{"n_layer": 8, "d_model": 448, "n_head": 7, "n_kv_head": 7, "head_dim": 64, "d_mlp": 1792, "vocab_size": 2542, "activation": "squared_relu", "norm": "rmsnorm", "norm_place": "pre", "norm_eps": 1e-05, "positions": "rope", "rope_base": 10000.0, "rope_fraction": 1.0, "qk_norm": true, "attn_scale": 0.147, "bias": "none", "tie_embeddings": false, "parallel_block": false, "extras": ["capped logits"], "init": "orth", "init_std_qkv": 0.0245, "init_std_o": 0.0, "init_std_up": 0.0245, "init_std_down": 0.0, "optimizer": "muon_variant", "lr": 0.00129, "lr_mult_down": 2.0, "lr_head": 0.00456, "grad_clip": 0.5, "warmup_steps": 0, "schedule": "wsd", "decay_fraction": 0.333, "decay_shape": "sqrt", "final_lr_fraction": 0.0, "batch_tokens": 131072, "seq_len": 2048, "doc_mask": false, "train_tokens": 620500000, "steps": 4735, "dataset": "wikipedia_en"}
MLP neurons of a small language model. Each row is named by its layer, matrix (up: input weights) and neuron, and shows model dimensions 0-148. Each number is 500 + 40 x the weight over its row's rms, rounded and kept within 0 to 999. Numbers have three digits each.
A block is one neuron, or neurons of one layer that tend to fire together. After each block is what it responds to, as a language model described it from the Wikipedia text at the highest values.

L4.up7:459511527480506460531458442526556560519545493533566497487560476522584459478365488450463382498550543486495488567470453502552534479503467425473533468517496444527557461469510531508471407443534465454510524528555455490509586492548474507512510495540477553503521511484459515491460397484469513397559528543489450475520493613447477526515487522488480549557480506599495543507470463459464436520467499535510483494511534508462486550542483528523526475453514546480
L4.up85:462535535493536475501506579525578500457523467436491497575548489503502458530489547472439540620419494488519546444452515471547512474573468526508490551597521523503493501534498528580531534462432444502508565457482503458443534473458507525462466451471507518423470572574484474456504515509529524485501458439553514541510496490405450476423539575486522499499509531486478557461496525510512489557622488459507526496472515555487468509477457539528476507503475501544
L4.up344:490563554509544467521465492480550517477455423565532466505490482440518516526576471481457452488538494510559523566451488556510549440523520491440492537511515450475502522540473552388427478478547558473563433502494459597533452502510468561602619494500520519486432525593468480442566367471499502518468561472507492495468471537533539595514569566515505442463531432540511449499543524501535538512502502522490501525534522537485521510467442519517552449480539499511
L4.up724:505459521464490566503460514449529491514486498532503570437518522494558541557498581529504467474511452489506504444537468457461459568518462506511524533522534495550550500503514439451482546601476523516507503505596507500559524517511497482470479485574511485468479542582497491439502496427551516504467546548523566466605646476519483525504501503490494494496528554448459583565462481503501536587492529486457470521491508547519442545500528494461493451530532375490
L4.up868:443516541488464479502525503516491513469526460511625504565519510515480501542435393468447513479483483413525503487495438485533500489479507503403534531481537389507477514495535516517447451483469457410487510527513473420435492512493474522586542415407466524487527611484402516480475470497628499475530500529455496525453491422577528608503445583452469503498460516469557474506484492536468458469552500439566545494514480496515434515481465468549563465509507478440
L4.up960:435509479482473519494505463611477498540462465554497528497470465432481552525626488515501492439432467460439558514522509490513525586508447548522527550497479447510500515552508571426494465547465440555481541460504536547549487451461450419524528514487533524522584518554487533464482512433499438465469481463527525561574516454518540485476488484493518489529446498447601452497520517500463595479535537601465544524498482524510513477492507529503443439499389448566
L4.up1222:509583541487513522514518569575503536496492504457517510479469406409461482532465480459501567467489449528477502548457427524544536503505510432559510561518426414594545578511444493437488479449498492495492456556525508493511510401524497473537489516517521529511515489527427492463510465523435445488464515457519491506470491507481551515490527523482531562466512549483481518462513486522492548581487540486526538485443512476419465491480548501535464454406528474485
L4.up1643:513554422512526534548488479503545462500454465493509557519503480442458500486509571518509504432497485476531516527510506525519525506525477540518413488486522561520522548524496529478472483455516543519455459570477502497553537470568503551472541471544489437484507506514496503541479543500487467419443497482493444490472533500494485446512492489460519568552480493554481466519486453554500546550502509534452519557479477478505474580523494537525520455544459503488
Responds to: Wiki table header cells

L5.up442:495500534478537458585578518515408544486502518556517490456572454470478478510487436448548494508555511517538504495631507529512422579486603549431564467486495460528527532488520465487521458545456471555495492483449512450478447539518480488457547502500503513498528517505549473442526485517466444485448426445549507421496539445480564453432498454522463481516517528458468493483439426517554487495452503406519401509470542458516577470424417529492512482442562520467
L5.up812:469517523521503486558412525502452509478533495514474464442524497515543413463518528478506506496415454516492532553533504550418515541505506493518511540545519437535462524524533472500527521502524497561485467516527406537547485499496482597504409458493419544456437535514465496496495544513525488494423501548561524419568520458578466481518521536586546448559565498470512502510489482550496573465495503562495492529534498476515461486546463452478464475515517525494
L5.up1331:554502501520526601523497556519541527460495493514500564491482462469516409406453501551471492562514535474445536522566532434500498572507493482433510455464513519503496570466572458523608522533522558520459403523465430493558530562497465518450483533508449493438487525481490598479504568466511448495482406485517505428496491481513467415493472481524553484504556465454543502450439511464457507472582503513472510532484515420528469436524498452535476570552481453530
L5.up1386:557506449455520527483478523451434481508520516569488476461556482465521442478482485526532480454462483561517505519539606469488439519471446517536587552419490514530483498525471455438537477484441537523473473499464418526384473539523499464448499472401494506458567563489501467495508447537493471489422428512483492504513441510528419456463522525534523487529493452435526552551482515467472455488511482493513483527451477479442448493476457511518534538497548493492
L5.up1393:460531580445511492441556536536461461461513466443512445481528470513533540435526488473485528452414506549446541484461448584484478566437449523476496531549507547513538515516647484475460568495463583540556486483482503481465515502554508528480480525490499551460491528513506461477488501494470442455469403539568523535421490586534523520478498591456534510529447533517459464485512517422519560509448547502523566526508583459432494509566496469535512519545478449449
L5.up1524:532538562510455545455480510466475555469560500551494492500507478435509563478526495494517506445456509590555475497587481453454509557546549518470457483433484433536490553598590495486591569486513526503494506483459419538470538478479479490512440525424497609499494541517438529508458533462502512521403494550587514499562510522540500563485507492504513408484479528457543477543517507433520468582556468559434481553531443445475463478551510506506438557490546500497
L5.up1530:443478484529576541509498504442474488529471494516477502491525506553560504494567421527436533496488515494498479522447522467488535539411476458442492541515441484486567552514547448515571453485535488493576513586453519518540482497511524477480492527473498589493475602529525535523526484514525525465428415466526516511509497455560571501465470533464516465452485496500528503410513507531559518466510541583476486528513484495433514472473509511480426491524466513494
L5.up1594:477458476469522496517515482442491493563423502532474530469607488527544381493472501586471505453508500500407569513521524494485523517495428505524519488498490470541522546489550475492538450474466438532534566546456468507467514544563486548441527506507498524483493559519471418498497552520466441493465441490531516499462460531511476481505481505399525539529530510546529544487487447558474532449484550549515503504566513517460490525469536508555498480464497539561
Responds to: Sentence-subject name endings

L5.up32:491507464490471490512497441460568510497472488481427526492501402523445546506432482464485472476546540438457533472525502524444430476512548584575492472441540532483562472492500573450495484444483556577462512493510435554468542520563470526478529493546530398486502491471500510439525532517582470503527483551530398356493443503547514508470533525516505529473501467541486441559485508543470587547468518584466492483478546453490515502524423520524481479450479510540
L5.up262:563459465426468533545553512471488578527467402499498535432514549489492531497554521484501495396507480525547543477531496458466420565474525535478496444481563527559501486388519451503524499481439466524506462533513504468491449518512539481529461461461484461508520551508499552493498563505537470503454534397572480450499470499468497480480475501477562445534507529435462495509414509553534499538477543526644495483490464484470465447523527518492479571465490539459
L5.up338:523514507497490512577496521490532422451484568473506481544502561479490537479417511432465527476548565557515512524507553472468475478509463553495540507514499489454510434534583507420431459435508522506431511497464472603528419456528486500503547505530535483456546482523546463512538505536586528514541511508464526468530513565435517533483531539527524523539518452498535479438444505528464503550534477477453505526486511608494515507528511426452428514446487474500
L5.up602:505483463463479528553530546468491551530416530530518444519531455545480460548456505481530479456495557485501509531550575582454445470431502494483588497493538505535588474472424436509529506478440482485482486477472538446438420552531563442485510490485500533505501537519455503530544435506447468464497472469469534452433397518517480412516451494484490483529523537419487582504503516541429526474453534511566459538547535519507475421475448500456549518520534540461
L5.up754:553562536456483536507450485456545470521523514512523506475490490471527444476485508506510447492488507480482469513489424499513479418502423509502537481557433550493436571507505458534470445468485507507509510532460477576473477522475541456431483486459522416505556536467476514523518557441487473521486436472502500461476483538550448504495526533478480470485541426445525533498516501536548496473467488459500442606413510464513484584453437511510555433405529524504
L5.up1165:532522520453497607509558537479517492556499502506524472513511437520473443451551498455523515567451468496510532535442540517448497451508537503461519425495502490515568487447540488448533495458435504608476438482498472441458490539543539545451507513517490461440524513508499471481438503439485516514450500527453508561593540462489551499458482474512592473478510433475496512471448502503491563454447546484592544514480515507554432555486447525511495487519470555482
L5.up1335:484531464467538541522494550538511561549448531498478504474519507542489385526502503503511460454527513499525548468519570533527390529502509475520511486411527511500552506543492445535499568493464513629477461559479481468454404496553489519484540532556523499427531484493499494514492507508480462501483483486470503488416394461498561466506444466441502504557503513503494481582501573524512433493480570517568452518465497449461463464438576444474520588436497521425
L5.up1741:500551489460470553526504521488505454542551522547545504491542497462434506491457500536498474481557571419535520454513523494513491524516496504503443442438478537497550524448527387511509461456435484540476486492441437476454415506495534438464488467476595475476595516468503534519609506425522428528525448432521551458476455510502517458491495444565553483534479489486496486575472533540571497459502484529545416550471538480544530491508475438490449468541516544520
Responds to: Proper-name final pieces

L5.up414:507508491474505490499462560507453512443499551543503524437450559523473412443494421557545454507498524495514522528447533573475503538552503517457459511509520527454486589507569563453505480494459495524498583533466431431426512487521535421508536575532573552602495482470516476479537507504550489519467511482469440481492537514508504450506553474498507490472514482460436519511521481494499567547535473540519506502537521529483469467490527488549461578507483450501
L5.up451:551524463528576560542566508567464474546523509512537487438535508515510465526538437514521475487466466379514491521476570478509488549541457545482516562524477472564472561398453459547536592430538484449525464463587512517470477556488465513418447466534476516485513548492535490544441453579490469449580457477550498481575576531476541469460580457520432451521542515554490532565491524401410433472420505490526552554476464507446449526530499532498459536517500462519
L5.up816:494454546507634500534492455409451470484483557520505567409500484508497465547583489534500480497512486473509496445501512508414528478481481480472481490515444516463503537525546485481597511490469473498455517512558564422458488545506461508461485523509496504479474500500536426574442539570529499544557488524550449471534483454607533474470520450479525565486484499504415447475499491475485499442541563484449518481510544464449479463470490477510543506490430533468
L5.up967:500495497494599522600477471495472451426518448520540464515499440472508521501579444556442455451490473493510521428527615549427463427509470459540507594478469515454464498446528486472575532547480524498450534502573503478461580516566475505480505459485526536529467514454557495520464548511553528547571549525512469525532431426558529480410471446570496470470501449529528540495557495485488469462486478500508491532535485532516523447487526554505488529506452467482
L5.up1015:515448465408491468533416508505519503514558425565467497461489530424465500528501433503512455494406489446525510570511520471476472463579468493566475525544469475476496476518579442513523486453527472555449437551517473481469543587542518493531470431541485502486451528450506465465479551516549485516511492461479544534472488523586576513528516490475486490471469466487513509488524442548531497450573542571493461508501585492465499493557528480504583494484475506545
L5.up1173:457475463545538492483478451477514492498518535537518505547474470502481537575522520528358561478504417446497516504464466433511434506431528422498534514531461507474518550461499499504530522483538497552501521489499488549456512480480481524559561506509552528508534503457503421443476545545425463524537550616531517501555473421479603540435495468501519503476536454504529514568458516504486422540525523445486516487476493530494501520471530535499491535505417465455
L5.up1322:463491526494560480463529530563549504472522542430545515541459478478545508512523474456409430502471445432499519450504462369492495471486537500533500514477461441475506494477545541509581540470549508453473492532518493432462541514529537533529504477493626515579489469536453504516463519520484508556481551497535412491499448456612538499466489476527596498501474478515461559480520427419516530480501480522538463521481551515500466473495458536552470489501480536494
L5.up1566:441496513509468472522463538527499512449440438481501441570515507481491509448535442547444365572534478453522560456510548440487478447536513459561488495547461521564523477529506533510525436519472491496492534488460504397369595571517540541527536499444546508579507500464486480510477506457491541521533471515538426460516463433510566460485466476552519480497520432523607484587583448481492527431488494450474490482472525468532505505485452487561534560482496531446
Responds to: Inside multi-word titles

L2.up1180:483517424412503469453492451528484463464535487466502496526515467485436524470546520532465534516448502475476552557457516497484463479462467496472442451462457522443474425484489535474541496486487422483499579537490491464428521473520533558467477540444473522527503503537508482488470563535378555488551458508511455515453454562572571522457464522460502504442481503468561468554537444473454542477523498474479487529452520560574509500479492448523489605516550526549
Responds to: Word completions in proper names

L4.up53:542535501509545542485524477509505543455560599492541481509516508466559571563493412500492495484580522449447422476437479537538481485495441518458409510513430529538516544555469522483561452464541528561468497471522432551546486468457491465471497495534517501524560538507525574521474509433549496444517526478478518563485451566468459433492512495531487466448562419556501492474467475526538557503505522457524469613452564572455494484483460503485494547597492490545
L4.up117:483513536470488529467468536509511557427483562554530461475527533464428475555470545486527454554492495545465485524541465493410407407494474496509442458528530517516470532541463551502501512451467500490446558524393482504511525468545484566517472524525494498524522516472455526453501495420565505529520534520497449443515513493484529466480520519480596545485509447530587517432501491529459505556552539555488543498483447509535551462514452527541500501560570535488
L4.up720:573457542468514537472545491573534555500603534416538563432547509483476514516468460431529500530530396429482454488471496483478503463449482454536546478556414535518532527451471490500542505565451472512565579584554519548458498487448429415556570457474515467497500571471451459477487448473531534525509492528526419497458578533469519494501481494480529463457500486521495479479542511470448577495488432464530514490547552583509535526516450476478523456566436538574
L4.up760:447494510534481514426451518566499560468457474485522517507465556479466440582481455477469478495533494510526499497471489447535523542536517505484448463590483506484488514530461446529448459444544505470481478502470512555516520556505550441548536553494539438485556552525501475492491517545469515511482501488547542486517468497491548555451434450516611528514521450496556550524465512526514540466537516443531446524430554590516441498576513497477525523516535519429
L4.up823:479530565468447557477464525498512529494441510469493514476468519449516445482531457467503445493490531422567422540460459512495476439519469567451533459531466542483522525540484577517512487452526524498452569523492422556503543441427515456496502546468583508529539536499488524445516484483533534503533439491482461530557508492482476537446415503432564514582544430494455503546572498586537475523511548491491507572494476541556498536552459455534466585518536559514
L4.up1055:477526441523520456565493545516568642497415486492528424529477499432543512580409551509549452519498461569461480521516557498565533523499517465516543507491477482597467508536542483488457480488463459501476531445523524516514501505495478517485521522518581451576546523480477573474548466471462511541487492436492445514492466459497471551506476526430496492475501517515456551558497459447556459422534453483532470552472497554488476483539537498470465486443531557430
L4.up1177:495502548459488567437487580438487457470456516396472448489509484401502496537498492515578497519468470529612499556488534457536473486498519546495484480511474508446464473503531537551496541505477468532432512533459410512442507480513490496569448490493534506447469553492495436509523428495546558508532455518500487487551553470410508574467500509557528560476530517510530558493495504511484465429450409517502506490540523509498494539471544548493495516538564504469
L4.up1565:534533501441552519520548464494586500555547526445489474512484494422549570527510500462538505511533533479486508513441419525485431455535511502536481472525501469483474484504590484518492447539427519490486448539468429494433523536497454495416462472498550487464493480421449502490584495481548489503504410473466471446511483516421616576478548588478574480538518473501474565480518557530492451516550482509528514498450557494513441511512444480482494508422482531538
Responds to: Academic degree completions

L4.up152:476530501450509490473434480533525484485501489502487512489430474480497446437488502504504532509494554529457534441538435444453501439474495503459459530581498580509491576489499586536489489526553518504523472558537472536470530451602549510430469453511536523487479496550522532515431445486486590471512457480426530451523493511493530487477483587506485503504461497496462538445494459477429532501540529481486537513443477477492484481526474474473543495563546475547
L4.up334:528460448536628545525495566556508474567541534505436472456452482505556560554518435451530451507542551472475576474568424487468523496512518477499555534497448499507444507514490519394485521520472431513505431492539552467481472496525514506464499549483528463556510520441526479505413506501485561536461445447472519557504502468508574521489523436472581477466490589540477561481508419555511484508392406485556476508510526479539459480519529514492563504542511483523
L4.up705:514486547518481517456505476451543480517498497511487451444532506543530602473513410489480461517539480527550549476472517484405482508500550557495492455483508468579498518508447424400518480526560467546489549432542456510508496586494451476493534495516479444467447547456535497504545555495490518558499522517452503468578518536518466495481578467538474492547524499451514490529479557498550487537513569534445535451508534485423481545510562550487492445528456523445
L4.up710:507508483501506548502534514503522478548529518488507611492481500504620490476531537537460513555566518532429440453473479578510522471457530520556481572494534510554473561539455483542465445424571515432525457532551489452391441506506526542493577521468547396479555486512595460462548430544544569516493499487497485487525539496528486491532512436564479566547514516492541500517515491516482563458570537598456452531559469561515481416530561483464462532542437497489
L4.up1136:506467523494550544477435502551495491555531526482545478457518473466477485574392420487544467454524591490446535480524552536488482502442484600480536487480508494528446503489519546466481405507495529514505515458494502470504405535528432515488541534467478510490498446434520415452541512432552446506527549510389542590459474546500465460543481465500474493526521538530520450481533458516528390486438475511500548504487494452497551464492462480511482501485491440539
L4.up1468:489482425563521511529548456554504513517430489488558471529466516500479380544475464549467481488553562545422500496522478545557479511527499563541500490492523528494508545456481514508438483551510507501462480477467528572484510490443502494408510532454443518475538527517522473472523524458498584422503456516440561482450553555437532541508519533388503495546633531476533478501473516521545503549525481520461461541529590473465461486466549488441457523435424443438
L4.up1508:428483559510438527479506454530542490483467485494487528417510512461498472528508438470518515544551447485475526567520445427495498534463497512512497526583480485475489493501495459503556479505387542606413506444493463476537501539527474523492608519572479489513519518530485504407505499591449486501558520434490503477546496487475548501546513486491529498435518499467512495482474526573446470539513477478477536466510556606490488521491502482507523547482568471502
L4.up1552:492514456527532504463591496521595550473450458525500486497601486506555473512460485507521457445436531521450483527490489498423510504484526536541468486431452595500515448537525518491515507544549514529502442548566405576571476475520535462509562581420435466531455533497552495504502520472489465525534468494513491479488465452443534510532507592478485501506473528540517551478521536607508571539458525531375523508518457536536497525497560486445453498532471473438
Responds to: Alternate-name lead-ins

L5.up455:539478477444500521523504528553581455484555505496482443480453511536493597482418596470527499522540527485586540520554542477531509411510511517505511477536468472528464523548493465440532494583467504521424562496541537440515532464469521524523480460512518499430565514469510524498478496404476477550527535512539510478520532519476553491498561501494530450408419503473480593491482499485547455425492522495451568442489533441494508472488512501484559542414546521502
L5.up756:520485543501521518511463504577499508519504511488462479473504466492522503481487540443487533420499489495530481510523529564453444458509458442489541458501509477530480518518451488503480489533462522558507486489609466461535467543497533474498525504562497505429559459532512418508551448478398494575421484466448468456497421541466478469522494470525462450533501521516507474441449441496359532561464542506489480477510529493524520560477502526504485529479513473490
L5.up952:391447435493499596424459544516486444531505505506537501476487396498514510547522425554498448497562466491467491486485507519489492447444495534486507469454474567511437523526535536492477510511484560529487492511482471512515451506509513466460528533500506516538526513521562457503514522484535545514470463496499450506474415490507540553456507511493513516521467501503506511544526520535529472488436482525504455513457588476505509542471463484503569497446546529548
L5.up1024:544453454425507511510440502520493496478504527528477463507438538462503447545433464451473462496518470433469486430426474492516511546494491551547473497472528534459475515505549451491422501475511580428538425491499453514510505473560477506449486507488477546526454533421499549512526491536530447474517502498494489521443545480431490496479470420487564452486573449526501477520452534472496486558526515504521447481434556525501530522538440527530478522450442473541
L5.up1037:485486515467469554508538411507530555477525569524530541524472501433507533501509528514489502492466560486520523463602485478485457510472493587449502505501457463494472550486565491418484518469484537531458458464581474490541520504464536538436535547546492498487452476497476549507564489505560481580533473505488519532605476516476492520500478505556536469510483521479518502537475484432484501502437549557548532529540552487508547502464544498480484476499589536455
L5.up1110:530476519468548457419547389511517503490606514481480466515533443447540504459476504554575489508539494466570481480568472434484500537437516509551573522413513398511448528469425449471535495588472502532433512497572485544503459529584547522514419542499519507536450428442488475474534459482504545503545436471474506530534550543454494583543454476478503472451556526465486442488501501515536524495483459517503522548533556491580468524509483481501536506494430518518
L5.up1180:450506514432492511526477501563545506459502557515435529455539467492463458460421491600597468467505492557458521574533566509440516483504589453526524488469478478454473577561499421478491501514564539526516444438521436523548520489492493527559543500539545451518495528502518562470477583532477455536433483453491504443527467480519517434499549467579520569495542465532564558500478515496482468494533514537427488414527500419528489475499430546472416561524510403528
L5.up1592:440515538496543513454527517490555542500541551548503420499528536458508493423572491505512555478452514461527512508534506495489553488433544573477538493503487497533501507518485507545430464486547457502489473461501496483622519536501519465455445435504494476514527469480506491518455489498521496510528507597563493488533438474487511527532523554549553518493518556431527461591521449485478528480480454530450513437461535426521505492438515522541528477522453520391
Responds to: End of lead-sentence names

L2.up936:456504523442453546428494509503476556496509488533525527574508483421554491504481426450461501479475476511483549509475473518559461502523474487504489542502459429499482566515494500511456542444436484490494474422459491528505455427577616562556460456451603474513487594460463503553485533522482541414488497520536437480540498504523456479493493639449504521537514452548493493497509468488487514515474504540478472483543539467532346474496540497507504548487563518482
Responds to: Infobox field-name pieces

L4.up103:493554524535547508530509485501546503442531503424486485485460502486534482438568429489426421502462419446525580468469520445470504505540549494535547529471470508511513510523521514497506561542558500453524523555447446473482569479513512502532504497515617500509497485444487515538452535504529497582541549510560408521553505438539493478391470448523517460508531545463489513501525471417525450498484472555468496497460496454528498517518533561550459520503466513468
L4.up123:492433527478493527508493486517467481433478507555485528439443548405472468487508503470434467498477544497526494524471525494425502525477557529459484560552536478444479510458605530487499534545448491481502469523532502498483515485514529475536487459531525509516513438534462506476501561454569414545523475453534495554566508551515485532443541447507494439504567540573485481478502572504452487489494408488500540533507474433456533469527522525475479469536527525515
L4.up838:535504452514548519498465479426487469555455565470532482513504527394524494507495401495471479496526499465598517512518556481441494496527447459538473495495440572483449539410550502557481472508429426461501524511508488470471388494520487485427562513432492520494430485499476538497484524462489520527576508493533494574533491474525516522527503521505478491563535526527496471505479436483463478455496488525529518546529522487514446414533500466506527512460430515510
L4.up1012:502459476527489512449517495569600510479494498482489550435494524467532469461443407566454523539514491481460445487469592464464503531584522457522482577519527557527466491476465473501566537571478458528460484459438423453447458528461546566481474462500524467517519488486506455499419477481541530528552521518525544476454454422543516514523483556465531467491506512478529527482473410448467478490516444594486481560484475520518469444478582509500516529514512475492
L4.up1311:527444429493568527434485588455525502536501498496573525524530553452510466519482495520452533538528495482460517531538551526511528529544427499560499471453429509461476542449509521449465502457531457428554518507515532407484509514489509442510513510453463608538481517526495496530477489561461540484447497491525484575508498586468490462521542490484436484535502525478475474531519473480486503507479467521530494511466471559550543452463575449526499490558493561484
L4.up1572:532495571475531495455482481460516505545479516460439536463564555452472488538513539536487485521511480530541574554457568495487586537557506469533433486524449534477469452487534550493459553507468515520482467520519550453512498498510404521481526513543526532534506479529539543571483534546575398537615513518523473504566471458493487535481549463524549465506541542579423415482527515491468495543442496506535488500518524412484526474529469529549501513517525552493
L4.up1578:556524514511622493525460549475503461511512507474521513501420497427520448480495486439492451458468443554504503468534572486495562529512502447515486440501457430465463506472492559491496514470473530506516529509516492451492486490567499468441532479460496527521510435500469506523481442555524421510502495467544506548514450483505463477377498458461470435497608557458461526513465495476500477442496445507621543481484517539445435469478464517555532510489486521484
L4.up1683:576439524478567542479471463503445528508541461538481495409478509508491489490561518476508406553502469497570448490476503428440547482522467518563491454552447507459436429449459568532480575486538417465454531478535515450476530488472457485508538508463559497495466455485484483559602498579505524531534445534492533524478499544461512470487497453457518478457492466538530458534487501509495517568501510488513554476504518531521478475533507526495529482579467469454
Responds to: Word pieces inside titles

L5.up30:506491408505493583476503503581539505561475545545568529444509469508570506514458522502493524494510564512476536433449577484560509533444580552441503557456519467478534516575422470472491452509480475539423502464502483494489483467558486463504567492589609487447536478451497499496466509459477434499547531502566496594513525550486493492550448578503466553501484567530512526492482512621509499556397531543466451524419504502525454502583477508517495429449410464461
L5.up272:505446493463434468402603411466550522502480460520539520497509496500476534553515498518475510474455423447542502493496519533500529516525464492538513523518415531467475489528504532595474511480404506432536446560502469520564450508530539500469528549474409498423598544509474442511559486475498530547520526478494408568516447419521501436445382473465494487470561573503473543482494496456509559543570466525504477562475469475497521505514486534478437531510523446499
L5.up327:468513473509484526506499544478506456475535532491479448511487515513494543500482499466488427451483460479488455470524485519556459564513565446532471524478539472475466464544500546552468525456547496542458445503465399524539538531440533535462477486382605469513545500487474530529580469515575467483493501542513519548490451514447554509532441523541518444544505540466534447470502475502470440482563460510423552468476523510492462514517570495424547574455508440497
L5.up600:486495482521466468448471466564441424471467538521620526455490543515610485507454427508472453475501493484458557477572572450477480485534502417458490483519569564495436520499540514534490458549474459509459557460495511444548466552548492449528540484439526438445533536530471565488493570462509544527483596479429482505500435434500459553419433468501500534493556532527515557536485426511492429473491513561506516450520511516498452540585548508585491464510511477461
L5.up699:431535471481574458523535503519550488459525474499489528477439453517522511521520497437511501562491489444460592499488535529500526458485487499508566541439526539457456490525467578554533583485506432524495488500516518511410561508524469471531580461512477531452460473441523516590413479582501434469494506531517531532419513514461450433493561493499504471538570495488522541572452428540541456453506429468547505495514508526505560501481501490540482518452457421540
L5.up732:452490490455540502456554481496525600507390453548528483417513478501513435510423465536573490486548516492505463499547549512493518487449544508427496490473458488542511564557483545518532527435553537485457497478504539536579496540537445518447541474557549517502547505502521569493466493550539517529452551547539440532527517594466517528505484520489554552523525405425502535490512504500547494429501540539494570485530491547470516542474538553503489500440452585527
L5.up1198:529459523456455547534547550548466471529497444512499485512579416521475513446530466544473460483537544474513467443515505522482527531490457538491511618481495525538495442530445555544494506398500489473448480528506434519467479528466480479537545453482436409411524513466477557495474366571555424487490452529495475456479494569518513472510467451515511485543527556431504564467531489568542451473481403511575580492447531431511526461544484503506461505508512536532
L5.up1591:530510543456532542456541447488458529527468532538515496549541542458489543482458578419513518447521490518412515436495547543411521414541500478514550517496459457553486502532532502480528486534448455551474506534505510493460518545487464510496527465438472529542544478530468502488468481493538544533501526500405477534477461453429428562539451514559482511477489538485480518423544495518520487471480458524555486517449532534496438426459550560484548407491475529561
Responds to: Table and infobox fields

L2.up260:481479581425504535531427486522515473454518440564456498417518556499515489464516484589511543526478549471495549532502537499483535609408546533480533442512535442503490497527517542464557498508467456529485537548493458597478445444542499471484508556506519532509415533505496528534488503471466526524449470572509484528499527532534512480523488488486514480533498464477472423478469461541503556491508536530469553498503510468511521498458439486421497460501508455453
Responds to: Clause-opening commas

L2.up1611:408583487503521476460453516481564477509482459493498532503530482519445503510491473465511478496484506445505595475492463495527500498578353487496427467444487527533506524513545557464447508479563531499418519476490425505425481545506559431478558514558569483439561558507495436552457567532551454503498417468507477557502526505510468583429514497559546552516507482463542469520474527538509475411584431503514516538474487476468496521498457496544506500518500530540
Responds to: Paragraph-opening temporal words

L2.up795:466541507522485521500474482496488575566511496475506547456423550412503514485500435505512557530494585513448529470547496474471535551498568491488537544602514482499516466505465517438502490488505462557438504415570435485527430453490420443482507487480551496469493489515511404532493522521496508556486551464524507481580418470535540587532470545548508460479525491541511422523474540509482496456496544530508534521540508424533551547495537567482508489472571495414
Responds to: Year-ending digits in dates